Weights of a small transformer language model.
Training: a variant of Adam for these matrices, 702M tokens, 5356 steps.
MLP neurons of a small language model. Each row is named by its layer, matrix (gate and up: input weights) and neuron, and shows model dimensions 0-127. Each number is 500 + 40 x the weight over its row's rms, rounded and kept within 0 to 999. Numbers have three digits each. A neuron's up and down rows have the sign that makes its largest values positive.
After each neuron's rows, "fires on" lists the tokens most often at its 100 highest values on Wikipedia text that the model never trained on. A number after a token or word is its count.

L7.gate1140:473474486548519399575509440430452505506512568469475610544502535467431453507449490551492515504529495508483467461492525510476482469533445567502502529504510505608502521542491440471493535527496549475521558457525531521489497485558492497517487466514495548461443536425521475506454574480489478474482432507522567468507497458393451521516463482497449517547496580537516477497583513490465533508559
L7.up1140:468524481463522497481540432488463463412511512504526523509462476548368586515447529564577469549528532461484523469510460555447482450456422554512555512501470412486490444514566522518514504530562422516491474561540478489428456509505456466480477505507416527516455529442544527527529484503564478527553460523556539493554474558493441555473500459479484485501543540572607478562506476435482504566530
fires on: "th" 47, "19" 12, "nd" 8, " Second" 5, "rd" 4

L8.gate316:508497494534471442572551525451498494425521432459454531562520493505473544574463471448503533536501455483469532493474501467507453546540535493434482485481494475486502491479477473525478465515537520490503508492481505563455505522510496392595520461534498437520528487482493508497562438488574504532509579502518516492581519457530579512450422509513515476462453493438465515524483476542474521524483
L8.up316:462526560549516517493570440504490531467550462478436472475531501478465413443540531499537496558552470464488534505543456460510466535463506524543499448454469525484460549493543511507503469524490546453478416517557571558538471507474464488469488538490469540512464531508402557519447499451489499539519466510569483528449470467494459543458583446480511475547515514541507534637444469465557425547513
fires on: " |\n" 53, " was" 14, " is" 12, " were" 6

L8.gate1:481528475521508521510495480474481526480488446471542553485501537508469558456460527501512515480623580489491480461518473419482549497471509486538518468518500493454439482544514398515440474519577455476506608431538521490438503565482519505515468485539554573486498429495513488501502538517586567435460575494511483474562487475446488541495428478487579434510503518477521478536464531529532484488621
L8.up1:519446512524459515500520437498439485571502424468454565513534477534532443493505557417464446530473540590500554444492513488571532573490484465535495512483480495449438491505553453511495524572511525464451558506443573494494514462518535502464544478488517593437472462451523577512489511477488493437483536449477508462591380477485475442522501482498557472411511529495536544480577506485482584455508
fires on: " M" 76, "M" 13, "m" 6, " m" 4

L8.gate874:511456535524522520517559485380509510458596519507389434463457503515491492479462492477525511445466480532566483485424479483561549551548533537525504453526495564537590535563526537569465537500455450495528533488394532525498442556447507492510510522522543444469524487432537485489520486499538498476526536587493543452578528487578450462444535486464465434545438525470527520597551510458506449477444
L8.up874:508417399546507524454496415472460503507528524519409460509475447471525529474491450456518552496474516487558441490464572484543518507570444516449501522543481447580541443512519469453510539522459489505524553477445479457440499501572533480519453509530521496395483455505473569475487484477471474546541522556467562489575528538446468545476477511519501540471536479530539533504497475468492587515537
fires on: " d" 44, "-d" 15, "d" 14, " Cl" 13, "D" 11

L6.gate1112:445520487446540537490543497512552485517478542549454488508505534540480407497436509520519513511561455454511468493530537512574525502445471512571520498442477514468476473465424501536456433487465512494546505534523495460485529440513443517498585446581582513508467401474530481477517501478514536496476502495575399478468470459500461509509460443475468526526505441423437519522472550576425454523500
L6.up1112:486564488479471502477498566496469475447556569466505533513485466463510459492476537498552473500494417524512547549496518441461531517433478539560474502505481481484546471463465481459446493552568394494497501526546444515463546495507479525460447473581492558562482548517478510492550491493485546524544468465505480485482466559483522484467532490487438534473501470385411557570448535457529496490554
fires on: "-" 23, "\n" 23, " |" 14, " –" 7, " " 7

L6.gate983:474556461491541475445508457510447545464561502520471497453491531480520464467525513476501471491571471459539492602433505543552530572504486425492588435481585567488478509500506478512514560536407533508524490477516577483509482525461527529539487499510559503495556513537479499545467540477536503537450499516536597502544514496412491472521462519540491515452584460441484466567505532537399496395521
L6.up983:501462510464529565491469442507472506469458504522523540545436569553544522459552558474537525475506488449466559498468503495439519515444559536540464502570405501537528482509532485531530469453548445463469529488537516446486454586470524450534559486435583489497548498540447560517518443500535457468492545469476410461485533502567493509487499444527482586544433467502526530511508447469465448505442
fires on: " a" 30, " his" 9, " for" 6, " two" 5, " of" 5

L8.gate8:504535505501509478539456487449539473410541526456423488441541595547528494521523452482502459502547499580508578540524454541540519499519493492488561485456533576478481466458533505519481527490426522450480504521529447479542567480522547454525566455514512455480508442473475481474512484460511526460542473477564519534515470486520456456517555490438506487506529511519528492484479509514470526488576
L8.up8:538534515450450489531477443460494492505496473437504512496474545482476579558496537521458412443446458514446483529510504545552459449446502459540498545527415451537491492434504623485502518523514512477521472482574404404508494495465490472500501498488502483439460501523550487507539529557479547491496454525444476484506533547402506434442524526465551629511453458544523499448503504465475489517463
fires on: ".\n\n" 32, "==\n" 17, " the" 12, "==" 9, "," 6, " ==\n" 6

L3.gate1103:490496395443484522540517630535515431498506525493472591524505505469588508420513467410455447553535513499547563524478448500487460473466560534502423431509562478463496463532458582496506526455503562564438521514526512445517560478441451488512494509615595484476496475489465486531480518528516511489445540432514512545489462474505491444559475534418510556466574474450469581507567518506463514529494
L3.up1103:462475514430542572434518549509550449502526408499564468526576475548435457542489551481521495507517502462520522530410513519448502476423473529516482475500471376509464501560536462492475499489530469515491468514495471409480514581473480501464399492588508488491510432500494449493456476524515532507466509475468550486488493512477495505608404489497511527488526429615514528482603523500487480507459
fires on: " other" 14, "==" 12, ".\n\n" 10, "\n\n" 9, " also" 6

L7.gate1051:423465492401497512450561593470535411523505508428477500467501539423525492457500475509515510502530508501509521545480490489452517519500478518555499538522498521542504511466481528567511443541490552463535512541609543535501551615473530535453596487512465522457498508462496496558607485489483525506546514523496451473513484492444525448526542518516537580451502579433549538489478481497492556482497
L7.up1051:482421477542521503465550431523488512557504462587542523583475537521515529481574471459501479484521469444501540482553519429441480495440506495568477573544466550533520555483495471491499419559529516490443466509474522468468479523484539559542507502592546420428491466459514484540485464525533438493443486531504498540562512476495526487466515474471549453549477553447490484498534507532467505515508
fires on: "0" 35, " |" 18, " and" 12, " /" 7, " " 7, " (" 5

L7.gate761:452447519527504463487514503502435438487503529478508470504495500464552513550561454541384538489469478513573545490498466439559425575502460504526541513513471452471447504472461579490484576456427543454540537465531441506591555517574473529556518458488488478470504497502486451465474472585496535500517500510491480484488457528515483504537498527482500479546452475518472558486541449466514516486528
L7.up761:521601412472499522503476493516515510466477518549535411462504521490545570521510448451558575495548499565452481502485472511482491506509547501515379593457511552479444468558525534557469459470512508548511477544409486521509509477514535582413540483488515445501488481522497489545548539603520522443453474510479547458533511449547496603484453478473644489432442506518497525476535465410516497525568
fires on: "ers" 16, "as" 13, "s" 10, "es" 7, " who" 5, "us" 5

L3.gate15:504509546492490528482506463468560487394509496520524550397490537488466531462549507456444481556567538492521533441463509513539516548460500548451529539442545443453555509477521482467480532484487484524532555428470518437523537483508507432499497516496570529526508481464539517483507511481464528481495504515518445463522498498434488499453528562439511494514485524539519422489466481515465535445501
L3.up15:500458508576513542537500441457521484487537486501550546377486579572498462444532511464490500550479531502465441456473497486526514497450491574504520549473598521513593524501529430489446569403526477505534539469419500461455463520453517512453477555486506508524488497470506522517509538483470423476501542560497473440518479526460478501474549495497502463518487487519497448470518467496470550438465
fires on: "|" 34, "\n" 28, " |\n" 14, "\"\n" 5

L7.gate704:519488541482523536493606485458451454426456531474529510452555515580456477486519536495551483566507512563453495546486482493577529571543547466532512508401538537501546406461479557477530557483450465459529480547510465460538537466418528472504442517566530516518521491505487550445473490513524535499535586560469471517490522496501501525556470507491470571508462426504449466530475523468467429441510
L7.up704:499536556467512534443525529487476462470532562497549551536522522505454528512481542470473445548524492590522509535447484509498538516501523447500529579537518517454517501515524507461499462499521453580518446526483468497479515520470365480447482572548488514526465526520440497493591523503517583560522513499514480525460476513589520493486432474456508528478416528436503511535556468479399468557468
fires on: " |" 23, "-" 11, "|" 10, " the" 8, ":" 7, " at" 6

L8.gate516:497428515511536453476487513485580533426450533437480491531461475511477489592485594525476470563545446475582529522467535438577506493513465439527527462507477550467519462447516502486463448516532502497483493462471538531473523498476544491523568527550494534470508474493491474543452522509506546467563477438508640428474486477499482488549461493524539448509506551508466516428522543472557483473478
L8.up516:511645480529511415533560481465454539479510504538499489499491507489515544556548550559507419374458519493453484527520465485524474484493436512460510431452530504492583452537452513532510502461427495538506520532470506510598470468490510514560485457453472532558451528554496519505545486551522483487510420509492482419533489564524471551502461502511501421520570459574543535447498509480499494538506
fires on: " was" 22, " is" 20, " are" 12, " were" 10, " M" 9, " and" 5

L3.gate370:422501452469568513514511448425538493449529492473474510431542537485555500520561477515466481548545547551495538443479461518535469537507457517496509538496528524526464495504537484532431511497466460473572605434500497501487449496464599422469479482531493462467543533433507472474462512491528539474542557487543442507540497553473378465480488523450555494478463557538510505450477504468497528486507
L3.up370:482463468499542500534485439449451483481546444522463530386499532507560517495565521505474480505581474519480496522475533529474485548498477542505496567507515482499497487575460478524486503460548409436624505470484548536468433481510536474456533530528493560416579512432484477487479523498485468511510575472516438442540543513488424471493505522482503548559459456513536478472533430432496514490485
fires on: " as" 30, "==\n" 8, ".\n\n" 8, " are" 6, " ==\n" 5, " by" 5

L7.gate1072:530500486509437522515497505476490438506515485501502480463585539444573489493528516432424470465514499541543539530458511536497497507468571450527513549448486537450502485492436524531495542423494540533551501551483527542494491512389569479499480528502542469445520494492481485495561463514506547504529492539564547555541509556451445508417524598449538482510538566472506565492484463434479503460534
L7.up1072:501527459505474550519530508517487568487529525520473540498546529461507497496556551588543513491541470536458508417495471503488397493512466530510530432416493507502463468478508496520445399503441591460547549498440524531478474437511505485561533488494484482548454447524466524474492532508492464454453525414524456495503508533461497523495532548515487504552495519482470517502433554415462501423461
fires on: " " 37, " |" 33, "." 11, ";" 4, " were" 4, "-" 4

L6.gate279:367538503530502438422488542486495535466535508490471460487480581546467476578499502488556536475510506433544503495472452462470507521504541457506464441482490462396509486504432517447486495510476546517452534498491546478519511493529503526471499548507503515522510525605504508502513528505480519428509422520551516514496463485514511513491461481513536497545472506497472437518470538477513496433487
L6.up279:478523491475552552466514579541507515452453503569479516489500556458551529473534471490489541582577492498542530504586505469569560472505501493457444497543418550507536522501521497516509521511499472551516500491504487483481453525449471491551593532455494494488469539490406414494625543491519466485525490427495467512489562502521523475494480469519523514473499496496517544474500558542467572547552
fires on: " of" 47, " Game" 9, " for" 9, " and" 8, " in" 6

L7.gate1107:513501548491578429535512508508421517475499549468579442457476536513456455546455468520509505460505474514451409540437469533463514468569555489499446468496486495492539433555434487517555500501565463423494445484491462468468510464469438527405489458554514515484573457481454454516494550482552446511554518563508487477536508535525494476567530484460502517599464568496542468519548496482466529588531
L7.up1107:458574561438488508498426549516541431515520589505528473459461492592438447474442502609519446422518515505466479456457491451467492554492507467487520502524505484485516563467494508443553555444541421501499486527540506514501431477450449488407489540428489496501570490487548402562541505480445479577548499480544502536484474477493549532524562491501528555543488604502534603443523484473462478472489
fires on: " of" 20, " a" 19, " the" 12, "=" 6, "e" 6, " |" 4

L6.gate291:492486550448486533479504526483502516517514478466480541483422509473548508584516423542486505548591509570452518475484532461476464440495525450407485419472484515444489569450511592450553527468502523436505493511470452507501475506514492543548548506634565524482579441503539504560530582473524560510517494543526481526511473520489485498570477520480448551464526486448532436487559527530509518451472
L6.up291:580453432475544572529497507531440452512427481504486443460564513535478552453501545502513462506480528501489488524516502475559478566526536551518456534437490463458523542457513507430492551496466521473459500450491520465495513540462492524470564557533477562509449541518429477477523476507477455482511528500540478525475495492535519526456518554495516490539517503498515506447545533438391440616414
fires on: "0" 28, ";" 16, "an" 10, "i" 7, "ro" 5, " |" 4

L3.gate1494:460479503491547543507531419433508474474518519535530460362513499489517530524551486507497500514557489509548522458512458527504446541571504480502499525470511524567471455466491508487449506483481454490562559359526550490470456452469569446449537544534465528442540498414509487530502526475502528499517524477491434487540545516495351448490493491486499530505496566515499531515526551477508544480500
L3.up1494:508423493479579545503491513427464461508493509479514547379508533508546495519563530539504447510529483508534486495501585523497503544487487510460483565508485555479458471462527489517480465507501444446562534408421530506438455498483524477455515510535472588475534495449475511476461520547497534462532583395511434465514518455533444454576541465510469565479457490546489547504471445479494516546496
fires on: " " 99

L6.gate548:527505514574515487475544442467520567489542542435479525560465488491479477483498480511500514524470530545520462530486513560476425500480478487481368430530566532516467435520550440468507473525521517475487475530446543465532478558543525497437562469511520537466487483496464480513481558520522510526511462572457506432524468536456467520518412579410428426504480548507486477427455472510523439446531
L6.up548:481508588506559510430506554468449456547501569503566533467488463515482525563505485536464540503473502463526483470525443468512423496543461536534375540499476482475459512559521473517481556481487459503466486490515449458414497532468488547602503482505520482433502563529438511464496517544482473515571442537471453563508514440518494523577495483494470471541474440477463552440510566551514494535501
fires on: "," 19, " " 12, " (#" 12, "19" 8, ";" 8, "87" 4

L3.gate1113:510552507536504430489529468464455518495585500432550532457531508535533487488529478459452428466516491526562487530431442567528454515564498517547509567489547489504533453485517461487442561527493473522577506453499552486472501514426545449519440491515523542447516523393488527568503525546452505454540489475505523474540539469433474559511455484443476519521452572481584442559474529470434489500479
L3.up1113:496537514505498479446507493444479515505561522488523570413500523511511505540531465478463449416493509520509520522430494491484458532511534498549458585460469518558547506519537522493458442543510386468592522468484563465498492517479496432487459538513447532467499489459514565476545544548452475469514518483464482546543511413460385586508488566463556502536446567544559534503453500513406555539462
fires on: ".\n\n" 50, "|" 13, " |\n" 7, ").\n\n" 5, "." 5, "\n\n" 4

L3.gate1311:541501471521509555511523543460524462463528534519391567407541535477497483463538484433421455584563517509467427497503407567522514532487474566497476471516544536540495445473513522541442427394471482467542464465532564504423484513498474481483515577503537539484533443527514503499502504538462509471569503421515476418478524520518423536550488484442485471475453515466549422509518471493460450500512
L3.up1311:467515439473467502471449575560494419486517478522561575458480532436520512487480474481415473459453438428522483426549484490528443489568505487529486536491436523529482467463532488515461569479518507481518486522497597446528519520518522469541546475534495475490493602543513534503553512525497454552480510476506485494492558451501460534577465508415461538513519502498437459450496447482522508518536
fires on: " " 38, " for" 10, "19" 9, " (" 4

L6.gate1169:503500471524520531492471487507460533435617443470496499546519455512532524469551624504492457546519506504507469497447476405516558530529589441503525551510563505516522530461526510487527472560507548511531498463563536521475535430517489497521485427547557549495534411477488504556535433446508488470520459535588460514448548520440448475494549480502433512582446560550587505537487560513455484448488
L6.up1169:488536551519539484509503472534517508486501468455498494451506451561473528491469551429510473500542522493462471454454510500472420509511512521507526515500542473483431494488523515517504556518470482428483495555475489524530508402507494491502520538516418503458526522537496577597540519422475471485492530428469485556536494554550488455491527538558466555548412520645529519564478443459474515518446
fires on: "th" 35, "-" 17, " " 9, " first" 8, "teenth" 5

L3.gate583:489483455491521494511538456409515498492486457420477502408512470487529532530498489514484489478549495470589503462496490530510497539528518453527526500542531537544464456514495520492455520461481462457558499398486545494412493487446575469434477535502455542466528497410452497469438495517477519508498553476533431464515538505484366532475472476524467548529492542518492566503495531506492490498509
L3.up583:507476503474532513517503442446531467502550539506504479382503450541555576524509486481481471480565524501600499466502518522451499524537542509516518545509509517477465475453549517515476484503476427503539510345456575486472549516481543422444524506487404519493545514373482552473441463501547529436508527462486436480452561495489362498500496514440471541541472576508531543470523530477498498528494
fires on: " " 46, " |" 5, ";" 4

L8.gate294:464437516583576527480504438465446478489474530498495472443466508512462515517434463566501525528510509513522564481480510498556519624529530514525488512633480578507528506495549468467421487473512504513454531556508500486510543470467540482546526502575518483497482467467538456350487472526538501429529503448444486533551444461472466454499466481444546517462555462489559515512483500479524419494468
L8.up294:498471448555492517525521527503541520467546472465466512508530539619508454449505507455515534546504572500433459466448458518431441488476462486470445514522539538560506503554473503506421522433549474483516458491490478633412530563535505508444455458603555492442530462522526570513474557474483448522519591520480521482499494512508474433467531413518468482504480583525552492506542583467474475496468
fires on: "." 93, " |" 4

L3.gate1124:455491512521510502513534451488414503469513487499523511479534601538480511451503486486476545605488497529460463444483493430551486539500498543497537541481574512477493526499507558498444508475553466488535546528613449521547456458471565530490464459531497441518523507556473476461522553455520464468553549531586455501614450571503492425481525547354568424492514481475498453525435490542479557477497
L3.up1124:473502473465498509528515446477474495491495469557533482433485622569530495471516474478462560574517503520416462459472462418499478545538515525528568560475593490451486505508530509475431492478527464530556527556530468529462480437508514511492533504487509471504523536523503541452511501491493480484536564520554493496555449591491491462482546491394533411519504509479511391475459536513409513431484
fires on: " |\n" 65, ".\n" 12, "\n" 11

L8.gate615:468450543504525496536502549465416453534444542522421470495603467451514533568474544495436473510484456502518521511506485477436535518510572545464491559487473466546418549550564515542474549503434551439512427478501414476496532497498564442488485471445408536451564538513527504511478510527492469505443528580530495557498412490461472479519510497430480508529470498461447469548531487501472535528435
L8.up615:519410441600486548485518442525535498399503539520491537453508499441453474565570513497489430445510490529501445489479499483487460550546401567572513509538504514507498509490606552528433516521452449437446493527510528514514490544517520471458549518466479508545514516472492395503467476509405547551516545457534518495482494547485462504513463506477565512503472511550515494553532549518470512464500
fires on: ")" 98

L7.gate89:448535519471542528478484487444541539486515473537467468516459520465478450471429510560461505512520510499546472410466491565542487554480476471475498509533517508456434446463478504559525478482539487541551486587414552506610477489450499411479532520478493537530576457518491485446505526556551565536499517483532515402511528480486468538488536504422520552536422451464497458479448456464484439511530
L7.up89:439558468486518522537513496500447488461476485459494533559466552532480521479504508517402540546526523525474571497523425483557534540475528478513546476529463527445424499473484544519452450475495502477462507516552533493574532531504466506433472491488490497506491502495518522489532458506457552549439514470544465482553475434520478552474496525461502540447501439408523456469532525459508488607507
fires on: "20" 71, "19" 10, " " 5, " |" 4

L8.gate25:510494446449482467555440458472477488498578461516548472484492515474502512496517596560512459523525538508485497524529508508491468491508470555540494557527540519469570499499566527498512532513576424456519507501437548524460496447511573412486497427522539531460489465476523464484417482503479493514503487523503582460517493486468486473484481571467429502504451543522492569563454557558512392513474
L8.up25:587525523488565513515481493500591449434459434508459522514524498551516529485570517411528515598461500586496488491602511518470427410506482501502543470515467527537473474453489519508510518521483429450546502502436508405436481453433488416497521534482459480515462505504459478473521457452528394450479517528472451508550495559601510488499538553484466502550442520485486463494469500507476444560517
fires on: "-" 26, " |" 19, " first" 13, " re" 11, " third" 4

L3.gate648:369472524486553470515517478412498440461477473501510491446536510495521462514609475480488510493553475541502478483484494462492452586530434534498522532549515514522502514513535504538456513481476495534581611459554531505495459462502574527469504536522497499467579531482491477496464483497533509462571606437465452469481473480497392474512489431439498516463486547518553474463544514425508473484470
L3.up648:429436530563579503539491481480475479486515451488531454446496504483506464518601450512478511471511483564407457504515542491514478607495429467471540533550523504547509479444464523509492489469504489475549580442502569477425440458538619505500483467511547488490575456533517517475462486477526508534531567496448467476444467497491427419514495510475473504481523530496520510482486471494538494485429
fires on: "\n\n" 19, ".\n\n" 18, "." 16, "\n" 16, ":" 7, "\"\n" 5

L7.gate864:425449549478503469460493469473535453506443540495497451416464555530508476458415489527409511427529524540553575501515483530525481590515482473512461532583468509458520453530462515516432511471563441447500471536514444477580565532495438445461433519511495512517578492480530532488525479437525565487456492500570519436491452413519499446490475492380581455488520477478482480473439595531472509526459
L7.up864:538450517518555521439488462482532458550443473469450532487468500526511503529498569538455429509602464474416511480527491534467541444475405447482540489517490511557509508567527526473500503487492443540499528530543532492462525627530497458440464500484492497522524451494504454480432517481467556465463550488489502472501494482517469439506416388486574516514507526566573560481515477521478480487458
fires on: "." 35, ")" 32, " II" 7, "19" 5

L6.gate615:453492510483414531496511490502530497479541479474482568538464505501516446521456535580488536477540547525516473464508469498460447507522411533453477560451502498436459459500492476466502649473557459538498518481525530459493463453519485457537550477518576572499459454563559536521513535484527533444388518597464421487474427432517523543517466558500492456560522452512539499525470481544537474496566
L6.up615:484442538483534501472512465523480436486462450511454482546434494530558446489460535451530460467506598537482470514521486546466524522488482482476492528421471503455494466489482460558465444515520520513468548507518514500459475417478491523438486546548479528486430422507565587566560560462554544414451518529510495494582486468548502523527558524514425399542539546563472488547452502539517463491530
fires on: " M" 86, "M" 13

L3.gate643:524440496514488506498509451411505420395544534514566532469510501473526527479519573461418494495457556456491449497510543450528495491544477506516447538495545494571479471521517476544453518445534463429557509496522488519580450568492499477435522521541471568488541495460482532531505441408508469542488548545513428509531490571450369496463520486463507537508506494546477465471479469420473464474467
L3.up643:453525511472483535503485554436497494488449514498501547469490551453425492386487511499523537556485457484470494486486500459494501536510492567471518499451516447522525489510446495510428510516524463479582548481522435436528485508459519504511472587553471565532559469567447495432500493408493529552427504431513496491507494480449455499514531550443547458483574478515507504501496516460472531487476
fires on: " |\n" 64, "\n" 11, ".\n" 7, "7" 5, ";\n" 4

L8.gate79:558559543524481474521535456537541528496616415440539541543464545507500500551574537528555487517481495536536474537437517524501524554489541443485500492484429572517493480477533556520464588569509557466548504462498553517473478470494525526497578468479483538448511472444453531478413500503553478466440524491523549480528524505457423410465507563454443444484519519446564473472494560598461562487551
L8.up79:551520521480544472522489376511517482510498447436551552504487428566543534436509505495524449532458565442506452456521452489515541537517547490473496496470498434505502518507491530551424536509499480461450457483514481555551514513431547476449530528507577560495441457502584494496514564452547554433472572475480528547563475501499482513462570404520495534436559503522568528504561511559483501495541
fires on: "F" 26, " end" 11, " aff" 5, "f" 5, " F" 5

L7.gate623:506559530560544401445511484455547573513531489503501555526523586469495432537548526522499496487467477511510587507431530538532481461526465451471459458477508546449514392530440506502526491470535471459488567432487487526541504464570463434420539549511485515535556501520466534531531476511479487519432532534532512528499520507503504507504487488492538457512566540527501501493454482516552539524462
L7.up623:477458522484563476484520469523482478449507559543482507446525442513498446540450512558486491466522453498481510507512523482556467454514479564481501473479517485439591511445558501535497475525444569504501462526466523491546459461533521567511563564497536594480498539516457496465499540537460484516487446575543490526463376510421488538527538476522477508490545464582479487487532490388506445488477
fires on: " was" 31, " were" 16, " are" 7, " of" 7, " had" 6

L8.gate1357:488450481455472492483482491487502550505526479450531522517512555432500566530541506489555467498534507498545504455557493483542479488531471583491533511460502538506487503422530517502440533480533497491550533522541510525478508528473543475503438521548506514442490550472501524578484487488532419445428498513524431606501549504468413508409488507459495531486470536513461462515510486432489482491519
L8.up1357:499470457535537498479603426593449475493487519468517485469522521573506476552450478480539455505496492531494553544499420467490455500494539517447501516514462474514506471497561450546449521585514494505566506497506445397464545559563579532428488509539454575544509556505526563514486434418564536468447461515563472525515489511509520570518446510517453550461513449531451495600540522472452522550513
fires on: "th" 41, "nd" 12, "st" 11, " Th" 7

L3.gate44:517491534470509429529528491486449486408498541484492533396549514496557451532558460501496472489476520501530501486520462509515460524524488509535532487493499581500477394561451498563484512479500502477523549443574526513473527451450555495462564513520515531468510495446509461458486486478430543500461531537546393488512482503464366474486459561392478513476511550492500523506480507494470491537516
L3.up44:458471525536499447455468502533381561572512528516487541505457540522580462480538582530478451400494481457497484590444472464451472492515501529463482517472484585487511512501497456509566480465516492514496516502439508578547464534546477512505481578549450640474555512496432536501493460484527463490482514494514472431493481533511506562539440647413509521490492531509489494552475526422458494433493
fires on: " was" 19, ".\n\n" 18, "==" 13, " would" 5, "===" 5, " were" 5

L6.gate560:536489519556428543502526491507496500532533493530462505485574466453469491508536496491434476504504508523482480524459467455524515507465518527476403455471526472533472526467598540553491490435514501489469507534525615568500558514516442496478498557527590501481420409476503455513488538467551485532494535508466470469457515480512457493551515482455483523534499544487509467494488562587432486491496
L6.up560:530437492486487549565538518508474574443564524492486511499537484511503543552561460540519483455563478511448488459461451555497511432525510565479505541470512487425529468450508452533489507540492474459504562595447569515590480508496454450566536462610488498466548513443480448481525530444526513542484505450543520487470538498529527477511534486421480560504459580547553513492517520472463518516513
fires on: " first" 24, " " 22, "19" 16, "20" 9, "–" 5, "-" 4

L3.gate1361:517514490579498478522503591488521439498450507475416534514547497483434478575527552519435509540543523537497518529480486561457564518446498531531519475474570551535497478536469527470456467458512542445471541518548452549504586507415515504422421456463520487533526451499489436448444460466463513454489548393501468480513518529427457497538497516476492494515522549507504480538527486485435498480488
L3.up1361:482443492548536463521462575537552458459478502485463606496533417458489488570528554556436513524511477539465546519442493504486493534410458509529545499476494541474499505558586562469409515519467540440457531501536479516442556525469484473471396526461483492573520479482560445474376483424504515465467507468507507511488508487476518482584476476471518486508549552501473472535514508510465529477486
fires on: ")" 55, " approximately" 10, " =\n\n" 9, " about" 5, " range" 4, " around" 4

L8.gate1474:498391478456432479474524484476539482469527509537490493527560460451466466506523555447503513477462458540556533507510529492483548575536459485520510546563486545520495485482440501554432579531526479565499490512424488588427486482437513480452446466498532470537488479467496582514550487502512468503461551514585474446504539533495479550474522554408582453550450553492564502508471536537386460475549
L8.up1474:471484518468470483524475483480498523552550465454544540507482474518524510454517526488552560463508508560527468484424466582428561589459494555451442474574474516542573503505551517490479521527523436530464501445481457534455456534476429439500433504488518512525423410552497531459503465482552491489500496460581575488582438470515516523490512509547532490450528463455489503487491512574481514476531
fires on: "D" 30, "-d" 15, "B" 8, "-b" 7, " inc" 7, "b" 6

L8.gate58:486466451474474535543562488467449488527499492420504470431522507534485529500505564467457536417640472503524466538440513432449520576493500523526499588602463556517498448530476479504433493507548500430522520491462478546472494543505506465501490461516526511533537477485478580438499507535536494549510522544570547510497490489459520507449502437460511519546497560552508486606527492515499477527500
L8.up58:488500474509480520459524522518530527486482540444475507478558447562474454521488459551477512542493511540562458561511465494439502510472439516520473510421533525536486479499479489533472479496504507526539505552426477570459535447494495477438485539506481478468517519458658501461463561516510483479525552497557524455502542507475475576589417526496431562576450501542542475524430578472494490533442
fires on: "." 73, ")" 15, ")." 8

L7.gate464:446555460429562573586426560453475562546482560493487452486499497535418542513510483470514472487504464478482528501527451473480507472527502545465463458505500526432430482543474502578501547536476537480525533543525455518470463463480499493502533515529501526488569454524458463506446463506546485599521514477506476438528497427463486552502513520470512574447502525447458569480516537480435535465488
L7.up464:543504482494593528509468547522477420542459433499522486498512491589505576464560550515508520486517446512490482536547499448507490536440471566455447550490516516537514488474570434516490459503491450540493470486434432524492461501473479553508466531556537495524530463526478459489491452513494476528450534508467489520593508489503537502528500535503493455501536485520467535491587539493454482528402
fires on: " |" 48, "==" 9

L8.gate216:446487491522424512479483564430457536544528485480540458464542521507460504528492505568421468436506459456560477467489550489524527498546487506530509566586509511538505476492491465527438498466505496514510484503437481501517455537525404505498532529545486480490495520539441515488462468577513503512466476531483431428582486507593536477511522577501479496504436473569477463537417493460488459481549
L8.up216:484473502498543510469497507488521578410529505483551515499514487479481462548539516512466499615495493586469530492449505535536402461510474495485521598488449564440493499471571467516418453556590496400421496580540541558481445520453462515546445497474510443483490513549489484519526509445480565544565490494508461511563439501455514505455536477496554450444453482526430538545423481464561481501462
fires on: "20" 42, " " 15, " (" 10, " sp" 5

L8.gate169:473535491482459497406471550505526492527533498489525506457590547517467550480533485529517452498494493488525538481493507525557519511462547513523502500454435537565508514504459490484492491437546642532498479505517450455498537500443475481554499552476547546521518524506467487496583491486545547553492473500475459535549555577453474541493502533459539560505467540487507488520476483472494467513497
L8.up169:510502528455476498523444492498473465525474474442452599466543562511479568543495527449464432407443498499465497521460504533544477560451490542476513506552477500495519508487579464519504503508460421486517553564508565508540485423538456460435472509501518463534460483498605465488475563450467518446452479446506531470538527495554492526494515523474440457488521521506405468562471548541369473581457
fires on: "." 66, " All" 11, " following" 5

L8.gate572:536435491548538439516570478522532452547514452456459470497543535540509556522529502438514489601522560490561451501405520420510537490458543469606434453552545552487542433479423488482456462478502494511480534499462488462459472457450545470550463539485539484447526462498531465406510560449575526490605486611529528520500568562493455437500521559504455508535545492515482457550517590516511412476583
L8.up572:520415488494525445507537429466434472496558525518503517541608522504445483517474438554456516560559532556489480487463517519559539457502495494488435480517554491483579496509512559481483468474457500512460533534516500601488512455440499487549472434520535478482532590542496477528515526456531459490549444547511455493506493561484476478535488478497492542484444534541506473509551538474548455478551
fires on: "-" 14, " to" 13, " and" 12, " In" 8, " in" 6, ":" 6